{
  "num_hidden_layers": 25,
  "hidden_size": 384,
  "num_attention_heads": 3,
  "num_key_value_heads": 3,
  "head_dim": 128,
  "intermediate_size": 768,
  "vocab_size": 8192,
  "hidden_act": "geglu",
  "norm": "rmsnorm",
  "norm_place": "pre",
  "norm_eps": 1e-06,
  "positions": "rope",
  "rope_theta": 1110.0,
  "rope_fraction": 1.0,
  "qk_norm": false,
  "attn_scale": 0.0884,
  "bias": "none",
  "tie_word_embeddings": true,
  "parallel_block": false,
  "init": "uniform",
  "init_std_qkv": 0.0181,
  "init_std_o": 0.0,
  "init_std_up": 0.0181,
  "init_std_down": 0.0,
  "optimizer": "muon_variant",
  "learning_rate": 0.0014,
  "lr_mult_o": 2.0,
  "lr_mult_down": 2.0,
  "beta1": 0.9,
  "lr_head": 0.0057,
  "max_grad_norm": 1.0,
  "warmup_steps": 200,
  "schedule": "wsd",
  "decay_fraction": 0.828,
  "decay_shape": "pow",
  "final_lr_fraction": 0.0,
  "batch_tokens": 32768,
  "max_seq_len": 256,
  "doc_mask": true,
  "train_tokens": 360300000,
  "max_steps": 10996,
  "dataset": "wikipedia_en"
}
MLP neurons of a small language model. Each row is named by its layer, matrix (gate and up: input weights) and neuron, and shows model dimensions 0-127. Each number is 128 + 32 x the weight over its row's rms, rounded and kept within 0 to 255. Numbers have three digits each. A neuron's up and down rows have the sign that makes its largest values positive.
A block is one neuron, or neurons of one layer that tend to fire together. After each block is what it responds to, as a language model described it from the Wikipedia text at the highest values.

L14.gate61:175134155135119113149124122144155123138159129121138202092155128127102094110135142099085204172114127135119174192110162139097110130151112108094132168157144163101124132133134139139112139179138172153109107091049143185118102120169159129110087139081140182119108194078165154160102119052184179107133085155121142180103128093135108129127107141111158127113076153140101161138168118068128114104117
L14.up61:137135154168143109149066106110128107080156175172104148151140149163129083113104135102109114164113123143154157134119136156111165155181143142134152139137152095131116154178119167101095135128064137156129157103112109078137150113179240113143127139085076148133127151084140120190141229120144116094159161139115101136091197084166116057137154113168200116066104165113122113117097139118013168132133
L14.gate72:169130149124163146119130174085150101184151080153138155149096137165103079145099096130152105144132069142147096114135119099130067084127133131082174156177110144198099148194167131114149081093115115164130051180130180130106113182136109120106079144056153125095133176156095146164109128144178130137124113127141172107136108133089091133151167077150132114120140131105163149128103019125123168115114
L14.up72:131132081100165149155148091137103072098160117181094157155156159197098138117108092143178098146133056081123181138092068104140088105164098093186082142140109116119164115115124083130141099094068123165098156138127101062135168174128144157136135167108169128136137160179131171163101081092108078107153045159091125155150088182146076138129160119143135118188125170103141104132063070121150125113141
L14.gate150:134128130146156108169100092183065074119136128123145090142120153067072122157127101106121119133088085118102118134075148114134140071166105150108080148167104129143045115125041084184126173086142149172149135143135097185110117157113160168074088132150140141131075156116129121095104101116141111132141123129082117149087134160160107054140157124100123163112091120147140131123144101142189069185162
L14.up150:109115102158140165163137132155110132166079122064159103110087128141173143123115132146148106096093085137112101184086128103186140073183151137173135116150127165066130141145138152142154134037147120111131076068149107085123122165113222150136056150106133119154120130156137124113159136146113132071149095151123114138140120134128065093096212110123150164110119116113135122112185122113101131148135
L14.gate183:171079136089072132109095086140097143137117124139098112155121118122114075142152166138115127099096090091137157100129143072148047109153130099157111100075120105082092105140211202161122055166105151162127096107165102103116094171092091156092095188117167162181112164196164195136116204143111122129164143178125136165118158132136123131089153125097167136094143118143130136102123091123110117168152
L14.up183:135114093134097123183080116089155066121101102112149086166160128136088129113139133122137131128109052114157103113146134129083118116107136098145090207124046115154153135118140120094154122135104106139129136084139118128140111061100084060172138094121145138173130131131108150123091148120184104127136144191125127147120170079179161165133172163115151106119128108113143137082102117129085139104088
L14.gate445:082147127108178173139125165106065158127102144076159146176138166162084099168128124152114140111153136106073151119132059160132112143129112094153123149163086178159119181146134202115147088132153177138112160139102130067151161113139124147096183130163130177135119132153138053102205164175183138099091076127094171063106087180161119075079131069175136089144079111115167117095137134120164206208176
L14.up445:102118075166134195140105146092093166099129125072059123136161118100182117171142153114112117192120135125159101136160150146181171128104164086121137148142128142114100085144153143151135132096101153097103129052157123130092155184227100099145148116076142139149124112172187114130194155108183159084117096115074162135109162136101099124160149065124101169111160097124127155200089148167103141156075
L14.gate446:145173103057119137129180090132107130140129115176138136186083130110098102119162158106107147128191117127086109100131087106107146098101140166143134142144106084186133184131153162143111096109018125051095093116126168150120125097149133157077174156077133163130124149152160096128157191111138101114100133098109174112189173172076077067164146099127170098137111115145108174075156107156133152096096
L14.up446:121178124083110062154119079145173131149182155173153104116113096113139151097123133142072102158199121123186123171152182115131168128094078144193137115125124138074124137133130170087092119127072082107094107076107168111153114137127147184117174180099125092068083149126207116168159126161110141096195101131088134111187207087143146170080076105151113139097111144124125159148101155118092102189159
L14.gate457:147158193210086113083106094142116128117151148175131128158104138136135132157077165136149087097149102103133126110108117135135148145205067111141159097137120130108160079110080150161120125106156145107054145204143193130103147148093104111126133116131099171155139116170148100117092152141145090110095121116128107172101081131061095081151089056135194128121159164115102112106154112130123153091082
L14.up457:139111137173136091179166116166140143170127094096114139132110123113121137146153110135151086104161085059108127152067097103147159136142140162157121091161093160102044091117164162113116083160163130153091151127131127119149067093158144124197123121180126155149075143135031110160125106076182126137063217148094132166097060169118162182081152100142170139101117115102089156136134136127129158108128
L14.gate511:129079146150129074115107122148173110123148131147095071102088204094136166120074071095108130157126082092165133124069137152172117107096164131141160133184147125098123124190130133170165128167151180123165165097128102051101178164116129139166136166078153183149156150144177135134064118105141076147134098111090142192100164094093133094098107152130083155094129140147117203109131128109079115177161
L14.up511:154134129175116077111132099099128087149198095142102142111193139086124118142102094130051084170106116108046144170080149130143141191107077137220133113153117164054099117179144100148201146141140087173099094136112143092139198170105143151156091161128160153154128036154173140129121109131125096091145096116107121139063148172132139116160116072158127167106121128123115157137115142138033079140125
Description: Prepositions or separators right after a named venue or place, introducing its larger location: Kemper Arena in, located at, Quenemo, Kansas.

L22.gate11:124165144141118122097130121156141133119081117160120178172185075158143133115154066101080169128137143104166144130070063133108099129097131138064062201137118153136108093042093156110104118169101157096098074077105144148064132116120151098124036107137147145129120165184210083207111150142145172183128125113115120149185079125128152128095092187146139133153143126148120137133180148197160182092135
L22.up11:093120164096113138120130110111100153124143087169114157142189164109176138155113136136169126103138156061142149097123132080118123128113063105131120086106103137051115070074169140121165105098104092117079160138125096066073185152106211121143126113150099110138083152149137161115143126152180133150114142088135118160167143138118128074153102151099144087126130149181171153086114150162089143088132
L22.gate366:107167166121189188151134126138142157101082154103146116076119117140123124125131119147166104101162086142178094140117143093177141157088154087144132098095105165138047122102121110147102177169072114143130093108158141158070111134165158075143179155125087121101096154151065121107117066112080121132134154072155089157174177147120162114183068148114077122163159181071140153090152080107121137121109
L22.up366:088107118170086048173121136115065166112146149159119111142081164123196151098112118166147126129176150162148131119134075135126145107180167065142188127128126113113083076079146119160155127150119185097105125077144129148125134173121123160132189115127096079130071125095155133135135059087100120145111153125154074114148183170071142105110145115108094156169148157106082160112132148094131149145070
L22.gate390:092175163134151162130137138151168126121127083134133160157154180120105090207188112113156075176082099133128157170141144111132163058109120128075106159079123090101080145139114085135109131120081098103078044129177141097131153171122151105091116141173068087168168165152158137053160148134134122155214095134111145074137078170125142073083085156078160133144112139089127078099123165133078104085108
L22.up390:140106073110110127165098158107140152089105153133163114173147152100075095138173205100069075105168115134079108223144116117149108124113120123100130131130146067184167137107084054141102121123129128117118108090177175094126130108120081133173111176126130037118182166106157113184142159155133104148182084138169097121184107177138116062207104134150146172141179094100168056136128121136180081184055
L22.gate488:105183113118100088129138150153080171134138184092116105105136094119144158119101165112165108100170114087182137144154127084110041119148135101179144157105147133147073142117094177135079102128121076117085149122111174117123133110150115124102145203109181154126122164095153110130086135138170141125149158144119135084091166092139089124087122082143178136110079107139100145183131142128138159121148
L22.up488:143153116114141113165109131111107080067053150053126075095149172114092157126187109170161114126148131054097149139092119123104067128079119132116127085131131173117112107081169075114151145143091142125089143082115164131128089124142157110134103101096101117120116201143119073155088112133140150090136115186143103072116128084216115114157070130149136152148117100181079145144137206150145146142112
L22.gate581:134112125170145196129098188111120146136071084107133147150132127122146043049181115109148067145123138092160164099141095062180122081087123144137225162135141112085082148110112083143164158180123131124084135055180194139132157146170116108136142134179133059124162167129095086116147079130113101155167124128112076120128103113172130047151108143070169168092099135136125111117142116132124115108159
L22.up581:143157102056166137174082160127190114133067100164185091149143105122108147136200129086134132088122084113088112144074107118159144136143154144137088119116083156133120211241167096122081143151114108190154127118154144125126132094142089069160141192125151143082133146087103103149123136130141151188154108162136137145126143104069116106181092113083102142126213136174096144148175098080142134144119
L22.gate622:116112099127140138126126182032099167137123139145141107169126095084103097098131152097132045076185188115122126076148144147156147183209132125148139105106116127119138206067185099134062177097133145126141134152145127090162143153156125062155058135086161115132095145137124095152071141174112130086128161179118093162114099138120122095176122161117148160130128179143123144151100120124175180164135
L22.up622:132059069092091122174098108113137129137136090103141143112142131111144134075099134108129089091147146154150102148126194145100118173151136165110158121165091119103121129180142100154111122167142094110112046116138144125129154136161162070096123166092097108111130122157120121080113124168133187121146160168201123061129112091130064078082159153089104107132154114118169133117116076080095154098100
L22.gate714:142160128142151076170119139134128124142138138142132118047102121067099119112127139089082122151156138099122099140127106177167132098074112111088111087093120101182138140130110090129157144083159129088132187098109113088144065056167130139105104119180127088103170172150148105134144154141137157165097138123126136126117137086172134117128072110142128084151171088151141123131159115113107130162070
L22.up714:155221178113125107135095153162109125130091104126121118154139134143129100125135122049142137173060118119139120106117149124065092100088170153086165118072098095179121158121141100145114168143104188113109125085102143183139167142123120128090094142141097098114105146103156078120090143092124203112179141140146136123067105129086136095095120152100140113107111173108112123100132082053098157110229
L22.gate763:173149137093137121108152125129087113156090133116110091129143110152126143127080135080100160121130113157180133122055189103139104112141169130176149133161108157115061098116111147145096087188148126118092130099153146097140118159156119071112154143029077173131141143107141080116163098171099126121135118098088122116173166064155157102134116099081158121075147162193087119156180125142167145154103
L22.up763:135130153059080072075108109117093138085123108119148132137141169146132106167157086138100183125126139154124122104136152136232138090143152131166180140134100113069118088123132146104139168083054098063162130086147148164110140126118148134110116104133115124135051156077196094168104094067124111154157156100117192141144100173120056130164155163153136180122164122139170165165149132177170136129126
Description: Opening quotation marks just before a song, episode or book title, often in tracklist or episode tables ("I Want to Know"); also opening parentheses, hyphens and al- starting names.

L20.gate447:093126115105103113104084150105149105104085116163155150155110179151134124125120091067152126106143107100157088126105164162125101086124156140111134067126082176153115112097125094159105113108133161120110139126144091074092130131127126111090155189133123113189083138108129120092075115100169141159114106112118157052033124098089102117098157087193252140164137072125110145128135135147108122111118
L20.up447:106148137116179120188138082098142133129180099121155081116101173147177056096187142161036119072147125091119108129126101176142109086157176132101146062159092131125114165129152091131116123152127110153116140099154108124136198177117097127101166145115153078118130178128157109104154099118145195127119144113113183130081096107058090136113155131155128114165104124169114199113133138106127138130120
Description: First token or piece of a place name (city, region, venue), often after of, in, at, a pipe, or a hyphen, e.g. At(hens), In(glewood), M(iddlesex).

L14.gate10:105167172153054128157117119133107089128170141129028109144145120188164106108125127174205135046111087116147134130098142117098157164144107130074154187152079102115121151095180142079127112158121128090176102068102142162125136114105115113176166133147141120105121160124150149142167113112093157103051154155137084169123154146131145127132131142064100083144075125142145119125133119099195081144135
L14.up10:183131107128124183131205102181129082090162177105153103161125138134158145132129171143184112108088127072152174137133131109166119145083106103093158113140140137134046131111196114110077112158094149107094082136141122124103112129167132085172158065128039172147137192085142181154102164152195112123151154129142049121153108098102134158162108114125114185124113126158150089129133135117181125139112
L14.gate135:109190144120098099146127117171149121163189114114108153169113150147154131135209132132152101159132110065164118110154162154117132221205070106126073122157156168185118165105118157133126116127082186129086131138137158085069130148170178124097159120126132134136158089129084130138122085058140089120155196162174128072128095140182148113116126126110146129160144165101117101126120131091183124111138
L14.up135:108139108111134108099127152156128137093142139083154131136019099162100073088090167156053143118102149124136126115081100106092119158120097117098119119163102124152118163117109118114178091065079142181170104130138118197082144105180142090062140126139123135123143125131126111113158159168133146115114170167113072116162145150094101112205117214082216149105120137226112127121122121143087145101155
L14.gate202:160102096129166179089133094168149096106134134117088167198140148204126169094101143123094091172128124120158149128135171125114173108081113079138149125079129072153125143121090089151150069134104152123048147172135082076118112104105087103132134136087122109105089115117154166100120106092135168146167094128150162158127131123147128138149155128139101122123091178124142128186123142078161095148195
L14.up202:157150093155141140139127125174126179111187142140065133100105113143088178131162187095144121185115110067118137126126125076153125121153113104119107131165146171122079147118177145169192157082193125139099138163068105131144095110166112148077157110167169220080123144083118116103167115185193171161101113126142107115095115154179140135133103140038085130080047175093149163153141165132144121132147
L14.gate293:149147120155089157138149131133120103124164132114178134097086165118119188134147114168109106109143115069151179082108131152182129126152119169093097172138089168169148132132136099128143153194071120075094127150082092087170127128091078132134077137099177176123070110124145151164168125119092101112131249195136122084157096126105128171144176161143159097133116159083143144122149097130177100133150
L14.up293:183102114110208091104175124096082118092164170120095116148158188070144142151076136096137071084105100119111121162124180104116133146121136077134120180092120119175203174133157183139135145153164129138018099139188095066123091133150130105182132129160180102115138104135137105156134116121099124138145160150118119229164161156115138199153146148160107096137156155125147129121138128105154155156074
L14.gate423:128118143095097126161190191122100124181142174131112172132115116144151153126126125130125138118133108154091190151150143119170164134114062143114113189133125147107101101125066088138188110159093178148168142130152098107107119178126115136084121110166125088103087139091141092157141153094126152130109111129147125089169125139186215134069176201123143130138169115102190097126146156175148102096083
L14.up423:119127126096127121108170174113096119107177117132152069114150098138077093187164067146154129136123117106027121084168113158126143105065191144109092129175147153148111141142000066147148160089198108151116176151106183100111125139117106144121126100219142151136145108130171088111102163186185192142126083124117100112093161133096169102125118095077172101109091116138113139073137117102152101150120
L14.gate522:230109121137147160120146114158126140179124115152083079141107103147132115128144134082163090129183126095107148152095143118161108108110091149109168162174167145123108130196094157134152106118071152164089085108181111110092091130159168078087099125136148118100129117106084096101121131096078097139165148133036117099109181117122075145151133099155153152140126131142041119174188075145161085097096
L14.up522:214171130110143131169112099192047169150117122144216136087123126136123127119112131159160131106146151098134106158152133091134179163124139112166102097126107064161120118092162160061118119133168129120116101139128096130116121107105077096066134105087119185116132150137168114174110115144126176100118095204143164116127112151169121115085129134109159098129145136145115125152136083178115171139090
L14.gate619:085097138114119110131186116118097112156089165062124139107137097132106166118121126165173162128121104126082166054117124119104179074062127139075086152119085162093091162124085146065102146166090137182106183148140109129152144193135147110076112114148094099126089169108081175165170016163171165138114136182125086134092120146152142140089108109133160137145100166110103055089136114152151119121110
L14.up619:150109150188204101182106135153150177138150100159186109160179154139129098098124178161143110118147062048143126121060136069149082159092106095174139124172126084093085052147136076124171192120134073111081161136156164142138137077086113112156094113114107141118094204170115139105125135135154145129087175041175141158142142111096180118122105124209153109115117107092154088108148116186183125158190
L14.gate696:129129165170133117157125144112127081144108135134120118078154162153190153109093117208095140068105162071137154193165071139114106056066088076110150119157150141191078097138115149140110159154123123066142153093105107071124164162168118157177153130173171141146130072100116143117146121201142062133078204156085152117111125083110104164161161056138177091125105109104152108129099099105156144146106
L14.up696:173082149112159146115171084165102152129138126180089138192109131124107111107100144130135130096138157145115082146132149139147089187180115119152168133053139172162163153225097145138146156093165130120170146094084213084117133142167135101169125145152090185110202101168103137103113134164110141149143142171138094149085135148120128151182076204131134134125154156104108146142129142122171181156136
Description: Commas, "and", "&" or table pipes right after the first noun in a list, often in headings or table headers, such as "Appearances and", "legends,", "Sport |".